{"hidden_size": 224, "norm": "rmsnorm", "rope_fraction": 1.0, "beta1": 0.9, "weight_decay": 0.071, "schedule": "wsd", "decay_shape": "linear", "final_lr_fraction": 0.05, "doc_mask": true, "dataset": "wikipedia_en"}
MLP neurons of a small language model. Each row is named by its layer, matrix (gate and up: input weights; down: output weights) and neuron, and shows model dimensions 16-143. Each number is 128 + 24 x the weight over its row's rms, rounded and kept within 0 to 255. Numbers have three digits each. A neuron's up and down rows have the sign that makes its largest values positive.
Before each neuron's rows, "fires after" lists the tokens most often just before its 100 highest values on Wikipedia text that the model never trained on.

fires after: "M", "T", "S", "P", "A", "C"
L6.gate87:144114107168158133119134176108139119142145161149135105141119118142134110171131170143114130089159112155158113115126138133128159146104122161161102182145094127135156091168142119118114116116103135099191127108124114145175115119140163130108149088149148103128150167158134146081093141085102144091112121115161166118139106129119137116143159075112126153124152160155128122131128166136083081146143
L6.up87:112093151141102118111143160111151105123089107174136108112097146139124136142132165134105134146130129150165088055118115138132123085089116111160170144127163120091111103125113124123122135141144144106174126140144125114167102169133157094127162123197122112096161117166136191129150140093134102099124152167098122109123138157166156106131091140115111133109121132152102132128123161148115110106165
L6.down87:133138122105099136125162131147086111109122134144127128101129129124151122134169101141140114057156110082122095112102131075180098099121174131144153129127125087078147104119105072103102196114147127186085118102168102163119108127110134093112115132151114131112101112124140144133174126146090147134124105138117081143161140111123127116110163092125148110133116118098109152166155180147104150128091

fires after: "W", "M", "Bro", "Sou", "bec"
L2.gate351:160143085133129139162133172077156099121119082153104156153067160120105159118135161099123138160148178105123122147103136156119123159098157074150105079121112138131131144138090086145112142149168114124183129141157080107166114105142136142121108132091104133152171159179177094148131128149109143134118151122121134152145138106149094157080136127133096148120139151098099126155147133125108153156131
L2.up351:101116095148127143113145114168132148138098088136158130178139120153138123116127113153128119136114125139105070100123102172146104126157083104181127090165113129105112141177124135096096132139147140122150099155108099143141164192128177131107092132111160125122156137133107101125138089097069163125173104119154132106147144135122091117096108085075134130123145123128114146103113122137139178145098
L2.down351:106153131155131066149203130147142104132087155108144124128111101141155117094164166126123122182126114129154102126125120119132123137132107130157126141105145146105131130134129058107144138137141127109152130116133137129122156161094134152133151143132128058131121120110077139092143130100174124104108133143123116112120135091168104130132121153089189134099132144134126118133126135107112140127115

fires after: "the ", "L", "The ", "l", "Pr", "For"
L2.gate441:147111160144145124115133114118123104097150113084102130112107143126114116165124148156110118116160158132137128129129110045104158167149149131160093115127158158107135103113149090145130103159114100149107162106099079179155169134155131072112112124134102113137141141140130116182118123112184132114095138125114145168113089176125105087103110178138110092125140142182152128107119157161134112130140
L2.up441:110156164141120094110119104090157103124134098167107147162167077153145153138109144133120114099088140144122145168137131131128167123070154137103112132117122160128117096138114121141146125104121151194074133137148109100113089154130113108153114122107142127117121118154134114086131121115138144109141100116144128174144112121165117105145111139065093139126080107115159137114108115116101106124113
L2.down441:112130095122153068142103148107125123148162101126117121112110111099155156093070121161127144163157106133122136185138122200138139118126099170128115154137176129127142125110124094079122154118156104123134107121167112109116116114116138112093179142114150131143109110166160152120151098123153124129117120150124129179131100154111123105118113109109125075105109103194139097133123127155158153137190

fires after: "L", "M", "C", "c", "V", "Al"
L6.gate154:132183126103139112129117136102149149114134112132135123138149105149141148128158142120144139118151102154125170113167134168125136112120128168150126154103073111132185106175179118104117095126109140092133113117111101137119150148173100166102104118103124129113132151103097140116115139126125119184094147088142176131127148128080117105158127154104118097102120163106131131123132130133155098113172
L6.up154:083132129143162117151141132092160144092130155175125167107117115151094108186138142099111134121159130127109127163090147155113117062104129102132101147136138087102153133152116097114127140165130156163136129151127155136127118142083105108172115140112109122136135138106140125110180135132099166171104139126117152127138110135122130115111131110110106130146163125172159114158129096118135109133116
L6.down154:110141144129147126173157128122121101109132133134122085138114141181110151127148106137127123109118199121112158169128103112085138122132094148155129136120119156104124106153126117119144071097116131135116104129128157163128192110113079124122112114155101121155111149111115130105139146123125124137109149120146103115142164124093109149133138159105148112125117144153107106126088136148139107125171

fires after: "m", "S", "s", "f"
L2.gate345:095146116140176116138123085157145104096146110132130139129144128139130132155115116113150173112138102159136106148165099107131145152169120139134113152130132108154116121186161120137111104173086143107141137106103133135125156199150151115122167113082129131119141155140102131111176055118089141136109136108114113179120148151111094166141125117103092106129149125112135119134138095139109149150109
L2.up345:142148148119144106135151143124158123122150170101154173151132116105167099121113149106097124137171111163149084155111144125132150150130155111099105162127143102146128109108177085104158108143087152131142115163161168075115160128168137125118151122109164081151130130176114089133138089138108103153120129110114139140120145152096124139159162145079114131141122122099107073113125114155134133107131
L2.down345:153134156144099140126141131118133111143152107131126175120150108129125131126132126129131176097138121066144141175129138159183090161114141114153165139138148086117105180112150108151128156162084200160137097152113155137137134151145111111149122066098123137164114122112105122139126128127158205142111110095109167131108106137129077127091127157126124142111153095129133144112092128147133117124132

fires after: "ro", "Bro", "M", "Con", "Ro", "F"
L3.gate358:179111111100149145102084132088100116095089107109108151153120115124144131140136156135127126149086154140076118162119143123156110129127102134173122084163170133104122150134159110058100167123135109146105087130155119119151149120147157132080109117128115150103133166182126120099084111153102139126112113170127121111152110138124132139141126117117120133137100084093152098157125163127087115158132
L3.up358:152150112123172158092100153141147116143142154098120107100144090114145104137178122146107132159152102140082137152140130150157078150151142122138151086152164110139160139125077093154129147157142129106136115146140122100153187139102114167102156114116098108164103113138135130101117132127129148162087134151128129156155137123185114092125137154117137135127192140093172144153164129155105109140132
L3.down358:159143143123126106119209123120124107157114102166098101129131093086089139163121117128112162147172135122133149114137084127100130136118121121137134167139117117166127127120112120138110172131106129101138121119156086143143119135117095128158145114152129116135127141150134143132116139142137124155156107161148110115102154086186167095103115124065140143159138137093126169111160121126117087107138

fires after: "av", "St", "z", "it", "D", "Z"
L2.gate128:127163129139183126098108158096187136136145121099093146101097122091133142117129135080113097150127078114148161164127152123173165161147135133112161115114146145140129129110146120125082186123093120127125133129135126148104111137115133110125154130155155131135132113118168137139061131157124153137131118184153115127159135131113134154132151163114132157124139167141132132152154123193094065122186
L2.up128:127093153150158172113130120092140145147161106086084153107156120124120104132121094113119130124177119150130130148124148124166160159134146106117123133088112123122055133110118141116115131107094142123111159171121116093043113147109102107115095170144147156112122104103094117115110148115155154098106077129088158116140127109114126083152160131139128155155130148153101096135151127182167095119129
L2.down128:117111126118123156086168157128170123158142178184113153148124128114129132118154149133163103131119110142129114161139137128189151123121051109119144139128145113095105113096100097164109130128135122114133120113165172136130177118129118128137122121145076106128116115080111124154069193112133132148118134123112082129176109214146114147155140109101119146150121147119143089125109154145120118134190

fires after: "M", "the ", "Con", "ur", "to "
L6.gate439:158107086158115086126079144103117110161142126142137075151122123119143187147089172100167142099130142125149091126125111106162132131125118108120149172110149131134121130109157121117153138145163112130141158149120132073072157086167164129128137152124081117135069097145154111086103114125102103111119136129130128113127096155094135101107142134112144105108146100115147116158164115138118130111162
L6.up439:119121152136113141190136150157149157153087124131087126138145161117163137122145115141082143159173117130143127155103135092079137086142117140170164133138168144174151165162124119125111124162155105159154128095143098128157140128119116127150125144064136126094129147110098095123081141111122126079081125181143129125132126105152154121156078167140099146147142145086165149104119109153099092151126
L6.down439:149176147126119127112132118139108147154131086098110096122135110125132148086125104129108120137106172166157149093106163127134114179171129149157136119077102134073153186163130121120145092139104127127107157154149149145123126128153138090120153126123120123079136141146085120160175111121119113137114118182107096114119151126163125093145111117116138142120094126101181143110160152115149119131095

fires after: "Sp", "av", "m", "em", "num", "\n\n"
L2.gate446:139129109129145158117142098143131139150101147109096138107113113096162122153120138157115191119116153143122143126123131119147125133132105153124131160103131136082029121106165149119082143127118149121113130100173124170160138133122170127130191134138142080100091139169194100132108130162140097148097118142104114148157095114156139141112141156103119109131146124121084132126160125115150120163136
L2.up446:102137137095133140106104147139119143135081098148148093126121150096151166108141106128103131124149119092124159175155102151138112149113115153126167143120111151138085137199080104145124131145119115106104130122121121142155103123165116185116096121120112127109132127141164108122129123122123159119113181122110117131141132094137106112096140113111185141121149122135109152148168106130122130141111
L2.down446:101132111181129153114173061170107148153127122098135160091120083132126141121108121094098132135085174129133126125122158127144118143108103124115142118127120166129110161092125165168087111112114122137097148107154103176112138123111119124130154114121156107146147155159157133130087120128095119094146119069126137132120121088114146135091104134111119102117095125100143138116100152119155123162165

fires after: "C", "c", "F", "n", "sc", "L"
L3.gate48:149105110119160111120111147126131139126112092114124180075132144122154110120136139107083143091154171109139146135136154109136105111100078139133130161181126145119143191128123137119124138102097113105153116107177068145134118126117136139130155125101155124094089142138090131137101104128078098115110113125125108124129116089126142122174133120156139122110162196126151157137151140121099119115180
L3.up48:122154171113141150106124111061110154153153147123142139137151141139132122118108185152088128147117128145150134119097126089122134120137135109139129139142113118122165149149100167138103109087124116140106102144167138155146114121108107122156124138118138132147114091140134136129122073152155055114110145141113129125110146101085168142160138169158116149138136094102116116129171099100164152134110
L3.down48:109151149122104133143172097122130145115121115134124093149130070112146129087099123112154148099111131162116108115142140142118105140159155142128112116114124131122147119122157144128094133121125108135102132101119146150148145143107103103093134126130093078131164175110137152112142103176133111127146115100103105132144115094126146130110158129107123097154162068122123093136095096134122129103138

fires after: "re", "P", "C", "al", "activ"
L3.gate329:157138140114148106109117165142151133174142084093128117125150116116105131125145166107146116142109116115131122135139128158122122136112132149155099189106101092106110116119194113127099151164109130111170150154145147144146178144121117093124142094186129099119130198137134128110136095132140126065119091125134154149157173114135068180116146141111163130108151174144160147108127135146079142151131
L3.up329:186128140131138139137149187144147141132112149129154170115152123121144116148131116131130107147123162092156163099115121157154107095060111142077096140156113124075110105101147140131105127153139143070150108151127106116129103158119144138132161095118129125143107119131137140109124077120130100110133110119129125124152106113140146123169133164130125121126113107099164167105125118143113114111100
L3.down329:154114119139154138133148134131176117126130108109153165173109117110151163090122131129085126120136115148156105105146084114210146113158108123165100147125142117112146150131139127119175108090162140162122105087135175126161143146121118118096134144122144126145099137166111120120154144077108154141151131058133094114128174110176143123152154108111148128168160121155158092111152140121121127150108

fires after: ", ", "ym", "p", "in ", "wh", "Tur"
L2.gate47:126131083190154094106107154132151161127096111113120095120141119117111136136121111149140102121146156158127139099154135119151108117134196138087094099121159143136101128137134142105122139149133115117123154109141078164146172108150153146087150157130152124125147152125133119097072068100144146120144103094107147154101124117113158186132132149124149156098117118129131120131124116135147163111163
L2.up47:097130110151150141104124088137158119148121122125114095144138121138155168121150117150077089118176193130110098155149120099145149152159144110112128077136142123095129143115123167113169151094176156122100143130128133170122158102111111141095116157144104138147132111164159171094132121144153100132130098143121123090116173128159137121118127152157156154147108117106150121151111091098129123151140
L2.down47:124098128166127151154150167114114123125114084112097078129138169101131104144155102087108169109110134126131141094139169132175119118112095115101137126097117137185165126140104119134170133164108166138146087115158103114127159142084111108101109151102140091163166085077114109135124129099116134084114112117075146114145094116123149137072169124172147145114155136115161140121143162144134131153108

fires after: "P", "T", "M", "y", "Ch", "p"
L6.gate44:153120156106112110142125131154106150134091140094096110172089154096106137112166125188184155159135126114164134137099153118115165081160130139194148164128116134144143125106117103135098108143092137141126128086117138107123138115140228147139162141109125088129141155115128142127100152116140087090076150156113151136152130140103140167159139108104099126137091159113098158136109149157122122112156
L6.up44:130137155118138090138152182100165143165146136126131141134069149124108138118157118160157158129093132059158115145140147116084144136126148123104150115130116114124154092137086123161123149141126140139119139093153117076125146174131114099184120144123121131171137128120128135144149115095177147106126121143097114152107156164155126126111130140102138107091091118114068116146113134134134134106130
L6.down44:114120151105118130135147182120129118126131104105135162145160113152106118128151132162118081073138132117147117101124163120151109120111110136082137111136125133115170134126153108179115178139123142129138107124147097118126127172129099085146081154200115145140121086141119120126148150127117125109130154113163131119102098115083153144139094126121134092138115120155149142156177138129109122149141

fires after: "D", "L", "C", "And"
L3.gate345:111170145122122141097118143141135096105113133125099135094163154107116126113144111115112116118140125093173125114097131121130143099133112166159119128114101144113123108152110160119111141138124119082119114076084093135152133129117102151122088128174113152124121120099147150121098155147129162133118090163098116105087151139126087153146160135127134114144098137150175068160102126136145142133141
L3.up345:137110159164102133104130121146148141133138125137139146106099069148130131110107131082146089151127099135156138183137118158079164124164140079141132128129086109118110143152142149144161083148155144090112132128134174144162114084104103113105136141163089116174154129112110151145146164112191120144112139140104120109146117145164133129105094142107146138085181122186140128157101159129122088141170
L3.down345:087139114111143105146156155144108103124163147136120137119118138136129101148142116132090146112167125135119105156143142110125117129127126129095159129124138151115140120125082114158168086109148140165162140112114192158117149144146156141132134121165128166177117130141103110128089112128098160138141112161152078105117152136113136173138146150132130091171141125130100122165098114134104096084154

fires after: "M", "\n\n", "m", "n", ".", "P"
L6.gate337:128146135142140150082122132142145142135088158098131121155143134132132136157089149128098157116138110125142125108098087148097155126089123147167142154160157132101120053125170114166131097133166138133148155156129098130125169114152159072105131155111117142142081196146145136119135126145151109122123108120081128141111122112153091144176152124118151155111120093111105140114121150152120137112133
L6.up337:127144107137152121094091154108122134142090179126128108074141150149137133128092153101138126139095102147118147162166155138143095136092144147190107134152137134170158121129056124134086172139158124123086138182160140072118140117163112165072141125149096157172096142130150119116101125096109118123101168145139168144144106102117110128130130108073125162129125121149121124116121121175142124141158
L6.down337:181140138137143126109154117089130101150127152137118108111149130110153153133114113125116166168127065129164089140147109117106111163106111103131119136131144102150067074167079114174171146126133110096110137161121113135162134132156137109147105123153129124096115134097131107107101136122089127135106160091164178087106101138150113100125141125131148114105170139159081145148120143104130118150143

fires after: "P", "L", "D", "C", "H", "u"
L2.gate294:131137090112144190086131129154128149122116123126161118106129126098130079149107140111161167131133135140132112156146176093091104117107140120123135160114113109103119079128091107165114114123083100134158104092128175083124121137127123097135107105127090084123117150136107069139125134103104132127085152161073133110160116157114130129119109104106138121115179116146151138152134104129146117092170
L2.up294:086138117169109167127125095079109137155125134161108145144115158180127127149133133077138125126122090148127134167141138116155116131160112082162101081150133106145179130126117126099160143128144148145132142127118133135187125110140115158133138142138125160114127130126148172097133107144115130148104118107081168136173111093106092113162117133154134135139155139154104133093127130138116092112130
L2.down294:121084080112092127120179150117127080128110121145066137134158114124077151115134129114157083110118117129140154158098150168152108079114092127129139160124113129148122138095111145142150173146092131122121143158119157129165131133116136106132105156096104125145145137022147101113159160107094105155143152129132155144113094119118145145107132153157138098162108120122153120092113131143130163116169

fires after: "S", "L", "Sh", "n", "P", "aw"
L6.gate331:082094191143106199118121097118126105131151148105121133145117143156142130181080175095115153105073074130170143143120088119114142143117151125121107118133089095146137131124104114117133115130134176164091118134106111157125125120119126102150106122165140100132114127163116113088108128146128106101113132148102162093156139174114101171164088110136099101143171110114140148113130110096135114116125
L6.up331:115129114100103149104133143111123178169091161140121139143133112113139158147095125119107160140135113116072114122148138140117134109150128142154115143118101096112138119141132114142145176122110137147107118097103104166146119146131176150147115131164138129166056127124145138130111171175129132159160141122140128126134082153124113084133137104092110144123117134138155129119110132153140098139144
L6.down331:138134139140111164125132099141110119128110094154152171088163106136141126148095155108105099137099144125143185115100112110144109130115141125125166114085110115118084123126124157124142140064125145116124155113120108132110098127153139180130082111121127101097140062084104116131163141114127098128139107153114108132138141095192181121111155147130112127173137164119149131116119117171106137116097

fires after: "r", "R", "gr", "cl", "Br"
L3.gate441:127131144137184117157111094121165144147095193058103125122161132156122096150136120127155115125149173133149143125147155148135138130149145178157120081094129112112116109108150159110107107161155127136139134132150120128137122165116130142084098121143075089145130108134130126115125130133171119107106148161142160090128125129102087154182133125178099104097107134105122111142128159092124099195114
L3.up441:159080081089169113122117087091129127097108161145131147149164098141100100130154158124117158104149156133103126127113157109157157101107118124131119118179135132185130146127163132086132124142128139137119096141091134186127097135112076111107164096141122113104097152084088103122113134120081120161109122151121136094104121129078146088165102119137148139142125139107106076129116132106209159143087
L3.down441:110152155119072116127145139167147125103158097132068085118153152129135111117150097121134155155124185126067131136144156124118157160114105194127104147164088158138136140112116134134138092092163155109145142099107127136158132120126147091114133151095127141149159153130116111140137162121163131091103121139143148133142101125134130097151139145126130162176147151121141111159081140125137140124119

fires after: "s", "S", "'", "p"
L3.gate96:097152134081150150118118111154085065070131115105110139133151126136092118155130115109119116174138128140133115157140085072140151130150108115143138153157154116111148128130151165106132093112116133184116119133139090136180106109130108135119105128119131105161147136148072120140103102124113116115095125116121134075152145135090129129161117099135120142133099165106120091152133123113166080113100
L3.up96:130107087131153079177140133084186113166130169121132184128149096130151094127117148117150161139127132129140103121100075150137177148176136133081103127138142086122112135108124086133117122104114178158075118151169125115138121097121119128117133152109128125122120134133161125145149124131164114134133109121121141134102137131133144155108128113124126107114122091129106074143159148102068131120077
L3.down96:167128178138147178095084149122084117117152087124120099090146135130140129134141174156134111151123080152143170149141142121121147117154111114100133122108151178157179152125152115112099100094121144141139162129140133145100125085133142154152150127100116097128115127138120135139100130131134104173144141130148183166141132155109153144140122097110180163104119095159108102125123105154128098126151

fires after: "R", "r", "N", "n"
L3.gate404:134141150086167109102138135145126138121139147148153125113147118104097110134151163139158109106154139119108145099143129172122126116138128149146136158122179099151124120123156125119134110161070086076174101101124166156134156136131123136132166109153141093122111130112128107118192139111149095145124112130122159129161123134147132134131155100143133133111075168152168107107107148155096124134136
L3.up404:139108107141157139147110180121129125137117141078130140143135140135118159108117149104093109114132150104123117176101093150110093116129136136126105091136116152151107124126181089109151137091143122087117134121095111112098100091092105082131142120124162152141129182133142124117144128139135134189139120062158127110142131153104124137109110115154143135143111146155108122117103158148118134096077
L3.down404:143126084093173106145182092139127107152115147169131117117130127160159135114143156110126122095099137152103093146130121123082127116106116115128167154072116132134156110153160128141143105149074132132142127126144143121144158135127096114113117130161134117160155153130128134117139171147165101102084132146128125125112129116125116136155115117121134107102134138134159116143140170124079089124165

fires after: "\n\n"
L3.gate273:155155133118137150123090163122128123105130165174100114132137137129132189121095091122176132104141137169117111127153098140097147109106117124098108124105109146169050176140150143133118132122102139095146113123154094139094115082126147128109177130149136156113106175153137122131109126119129141120110116119134098132130129145171145100120128139132114100139134146131138131179156150100107112175124
L3.up273:111121167093141121096120107164128134104103181150148140093154153085110161136129107113140083119149124119126144101154138120155084110148138136146144150146139133113158119138110133131150159103079133148155103133162124119117089121162123136090167151134136140145101143151132167130106108137130112120130132105116137102108106175174123145175115127157141131115128126124149110157139125175093111137112
L3.down273:090142125146125152126132092126113155129105110141112158120098148133147171110135133151123143130105101140077134091124139148143132118159107137093142140137151139086164096109112151170125147160117099163125176107121140109139112130098135101117094163119130132139101170161133127104139115110115138168147057091091161134117129159125189140143153114101122142129130155120135157105119128137099151166153

fires after: "St", "G", "S", "N", "B", "as"
L3.gate229:164161125157212071136117107102109097170119122148148158090168136118128122127100099109138121167144137180160143148102129138130141112129113146158101109129127150164117111147142145140133112122109089163172156137087145104099153152133131116147145124194150074157124165072139100144083103134129125107105147162138109132141109114100091138165166165101136123148106162133166186144133124112120120124113
L3.up229:126106137114153081087153144149134113149149141148156116162163139163107122196149152138137128137118139107109129129131173114141127147143081121115115180112128099116159127107113101131128106146107092141120162140182144108113123141076114113120106126129153132141122118105107139115134165094106116108110106124160158133155161118111105152177158167162104147110103094070129093132109133144147140115136
L3.down229:132160142148135115142160133138163081148134135146113142132137095134107119104165120120092139101117128118110133108114115102128151113171128121154071149121161142097113117082121149141124117112143082188112102134103142137127168163125120097110152108108162119146116159126146120160122131121103132143093128136164116157142138122089104128141102146127136137121144105121157102120111053114134119146128

fires after: "=", "is "
L2.gate102:175102089103117127146112115141092129166094108103118108122118120137112106157139128101146139111098093117140126153151153105136125067097128146136159118143151174074100120143158129098131088138117108116105122151126108125120139055102108095118156122144158113097103152120135121111106085136101136132120120175105133119151160123106126120113150120135155153121115150152162158159102089139125085140166
L2.up102:154148090137108169143106132146137144127150049108083133147121164125162111074123107115123140131135140105110071118178120162145166123116123134134113154124079133160123128111117137151124127099167112130119085156128115150145172144110100127122112121127136147082108142098122120132104130149134105123105128142126167151130117143134108137146179113127149109138111122141166085096164133073150125185118
L2.down102:138121132104138107135107144119193117094143084121155135117116130121109105085136160157080101109129114162103154111110196122089130133076125109155149147114101143083128093091111111148101147120165107091122131140147091135119148114119124133121163110114135103076130152118121169121137171088129125145128146125118142127125139139115124134127160095113120145070114132150198126085113126132124141116095

fires after: "F", "f", "B", "m", "Qu", "qu"
L3.gate248:110125123159133180112139121124137114123143157090102106122103147107150123131138100137148124113110170102101111102110133105108140141067139138111119149126091114122077126133116141167086103151128125113114099122099130113166152097156133132115123080103114134142144117133096084132108117123119098134107091129161128098143108120093146095148205111076099112118121119131138093090132086135162148108124
L3.up248:114100097121178122073119141077109080131125161137147178161138133163130159161122116103125160155119178141140165115151141162125113100141071125130121159134137128094124135094147106145168168072147129139147148128128135114110139134112110136134145137068091134102103165136143105124176111115143127128149106120115126150181076163104129107131115119129111106120092102105141134163142139124156113135092
L3.down248:126116133145157132159160165133101124112132104117097106144126138135103139124124138155121128128126171104142183143135071135109115179160103080108134134115118154166110114156161146145101156160134139082114089129166097117114142158125087141110124146125081155136126080125097138128131134155111097156138125111122116082135106105170141115108139104122113117147141137136145120093100082103141128128117

fires after: "m", "em", "z", "av", "Sup", "ev"
L2.gate204:103138145138124110087103115103125116129131088122128141128125126125140113135123091087106152128117149104120097126137088159102147141138131156154103134109078124082104127115124077136125114122128150097092103148128129136149127110107148114104124106146171137090098151109152154124101148127147094138146126128134129096136109105112080109083139173110190097133100127159093081148131152133141113141130
L2.up204:110115128105137158113138118125140103104118074106122087140170120111175064154103153107102100147095073119152128141111126092090143153129086169145145176173135102120107149123140132124121118106082130084079163093153104152113131133129118135114116127135156125124116078107099148124166102142122131120160090118098154127137153109103120135147121133129104153149104114128139157153134123122174111097112
L2.down204:149111128086133138145063107129158138157113118123116164096124107123137141147087148105076135150138110112132143135098129099153109140160096134107103140142122121125095099133124145154119142100151117112147109122191101115132085148150086112151145126132128142112106088123161119112136149115083134093142157105091093149154099157134109120126110117127120142139172104123105100144167095170088103147135

fires after: "ap", "B", "S", "sch", "si", "Res"
L6.gate375:108115133135105160136106128158109117105133126125078127084140169105161130126131092069141116182136130157142078159144117130107163102142127144163108134151071153132117127101104149122137116126130144103113168145069122161173135137161130135145137161176135142137094119140078115144136114068098089146139123135120158151114156174130094121119103110107192087145145148109153095130125145137119150142123
L6.up375:111100136131116111144136107184159139126122138136130146134094131127125115113120095155130089108109144119110109098114090127145154127104160142143105074144089121100126090104154173095104162141153134124106178133123098153114145111138174129144110102131088066143108081155141123117142104136157140126108114104135128152092081166121103148116126127128125109145149120163123101124097158186117154138112
L6.down375:084088161118126132134158151097127151182136123138094141066154157107106158169125168137159150101134130165107119104127128121109074119110137122167135104122163100100112154141119113152150170143099117133126118113089128145112115135145136147128135136166134119134108181103121112104094132114112111154134147103159155157147123091137148097140122113123128109118109130087074149120109083109176162125133

fires after: ", ", "B", "wh", "of ", "d"
L3.gate391:142132125148145126107119122144125158125137116091064117151105103143102158129110114129132125099103156101167155162074135122147164153107121133128132074092084170172070129137199112112124155143142137135150144130145110138121111111112138099109143078127113142130112116166172088143110135145158106153161079143150086124102124151104109135148115078099147140133144159100081110095112121138127096114115
L3.up391:169153143126127154127111113167130150126089159105139109120154113118132110162153107120140120105155144111117158140106122159171113126130117119134136119133146163132095127085108118112115133099162113149120105124144120127142098151087168153125148121153086142125116134129176166102133139152094125142174131119124121106122141113172155096050128074156167132111089133071132154102100145113151124163141
L3.down391:148136131150156108112133161117148109112154163103130140109172136114151070116142096130146111116103116149132114130150150063176142162114126135129113141116140111102170136094110148104134112112160141159124141161110174131113133125139156147087147146145124120129123118161129149137151137153142146121119145134119092108111122089131134148135149140165159110059106135170134132096099122119102133171098

fires after: "k", "B", "M", "F", "K", "H"
L3.gate443:131158151075118151101146111120167114135131150152145103124131195107129156139149119155147129120148134148119106123142116124153114109164159117145129107095098147122114144147108099095084118145155128093140129124154120142155130101169165092097137139121114123109133095142133090113078162147127100127077145125127099149136117115136130107154130151101129123129133158137113079100129159091099133168132
L3.up443:146186131084126150064125157092084131123090123118165163195114127098118131142106154100122087110149184147146082065158117153145120145132114088073119140106136134143108139112139103095106098129083147087126137104101095145113140142134125133152120126086101112094108110116092152096132082138123118100123123123134122124099103115148156162114145142120140102148144140138125089103143121129136127110136
L3.down443:149083140122104131128144140104121106191107133145130126127124113128098155143096152119111136127104107101161123147121135113119167136133133138131126107133151126105141137114128121170102172129117093128139091119164135096149157171079106124130095141104119127130138157132147132159082112199072130154120122126158153171119120131150104142123156112070149124113125079114156132113195129114083189177141

fires after: "S", "R", "A", "j"
L6.gate259:122140134127146120114135132130165110115092127134110069089092121137131108115103172163134141118152148102145087140101082120154162127143141151152151145126127121120085118107154107083121124073104141180109084128107147135115125057126143114162132079126129109116138128111109155139132166111148125095080099124116159127140073121123143152119113086116118125132129151148131092115097101176121130163173
L6.up259:063168154131101126147108101138134126122123129134162116154148171110101129139129110163146148139150132134153129136117073133129191108130125119134140125138170158088163103096166102077060068076158110113155110123121095089134137088121128113162125133119140152091150150133107123113135119119101099120125120111128096157083140146141152169139131133118110141114166094110126154117102149127145175135145
L6.down259:099146131185108108111184142168162140143176138112108133095146098156149114123121121096100140132168127104117081118087128091137112139143147093125097105093126101087115093166142110146123107155086156170154123119106092143189115126151123100166152119131117072128088119155115139136126130106120157140134155133171113148148135152113122114120113097165144116091120118132111134158114133129076110118152

fires after: "n", "C", "N", "M", "S", "R"
L2.gate54:129155155100146117111121098133141125099182130106176126112141170134121114142112141138128124102130137132131137110170146191130144083148124119140112087154075136140157129144154108151115145134122134135140161149104100103158114168155120096139158089125131104135092139136096094114061110133116089086092100128164133136191141112078125131180149147135146148119111132090131119111169162112094170163148
L2.up54:098147121134126082118134121148149066127134136156153156167123157174122161139159154105111163145185125164137133158121121065109129128168087120156132124120152133127163131175165153103119118115135151085113121107110107183109143128144133123102118127130134144146153147122120093127148164147102140116110127138120140090101116122103102128137102152133077155141144127088118134143124107136166114138109
L2.down54:138141124105143144120115059084154139161121105126168113107100107115111093161163129141117149111095140136108127162133134139101112084145091108138123172160101164131099117099189158140104134123102153156132119094102123158134118144115129114155133128144158097136123164102093101199096135134108140111148119114133164157181075127144103147110125141126181141126184123116124110119119118133093123148159

fires after: "R", "D", "r", "St", "rel"
L2.gate176:126142138106130125101108134149106127163151155152159103128176113153114083167092161117114125158156157138160074160147144114114121149138125121173115095143151107145135184105146118107115124146119096122110122125136111112161110139133097101095140130148147120196077152128103115094141100116156133105101130157132164086155176131125132127158109123119149136128120176123138160113119096145165108121119
L2.up176:142119093123170171140092099134132121115178150141141132138100160116121093150112100151137122146134090138098135168104189110117144079091131119148108118106151137198157120106121153131116125146108136100149116132154119108122105094132093122167122121168101147147112120115127080162119166157121155139130127090139110138143100158163149145116153086108087166144108162130105097167151151102114121073094
L2.down176:152156111125182140111131112162120134105111080098111136116100108128108119112137091122143126117112165144130180127140131098140114151109125101154114141113152126125120138091109155131115114139110111146127107154137151087142086088094125137144128145160135107164170183129169084136127151145165103140174102139146143118099143132145126120127096129112126123137115140148147112152095138091192138136064

fires after: "s", "as", "S", "ris", "ad", "ud"
L2.gate357:114138151180141128132077101147143092075151136084095127136102094150092123145093104141160143162156143144129130150121104095136131172093153165174131141163107142105153136107157137113103111145137129124118128172074121106141128105145094171096113081141125123140146105178131152093090107133090105140123165123143114136104150139106150152160159152127120111164123138150096095123116129137133136131135
L2.up357:165126106166130123128114149147141097116143127130097163148116117136116137130112140142138118110138154155098092124133120127126135172141162144124114070155097138174169099121135172104130082167168128135103123146119097101092151113134120143121145129098115124120166148145118145084143074141105132154105149118164141159150115117143141140142127103154130072147111138101164108102134122163118154128135
L2.down357:152148138118141104164144130084139111095121152146117125114134093142117137149135148168129178133096113092113128175102152118092119133089143138121120144122119096140166138092115077112133139154124172153136131143093126104112121119163052133133096149141122158173146160149113132127111110151110143172125132126159116131121175099130112148146173091145122145142139105094098145165119116134170115136115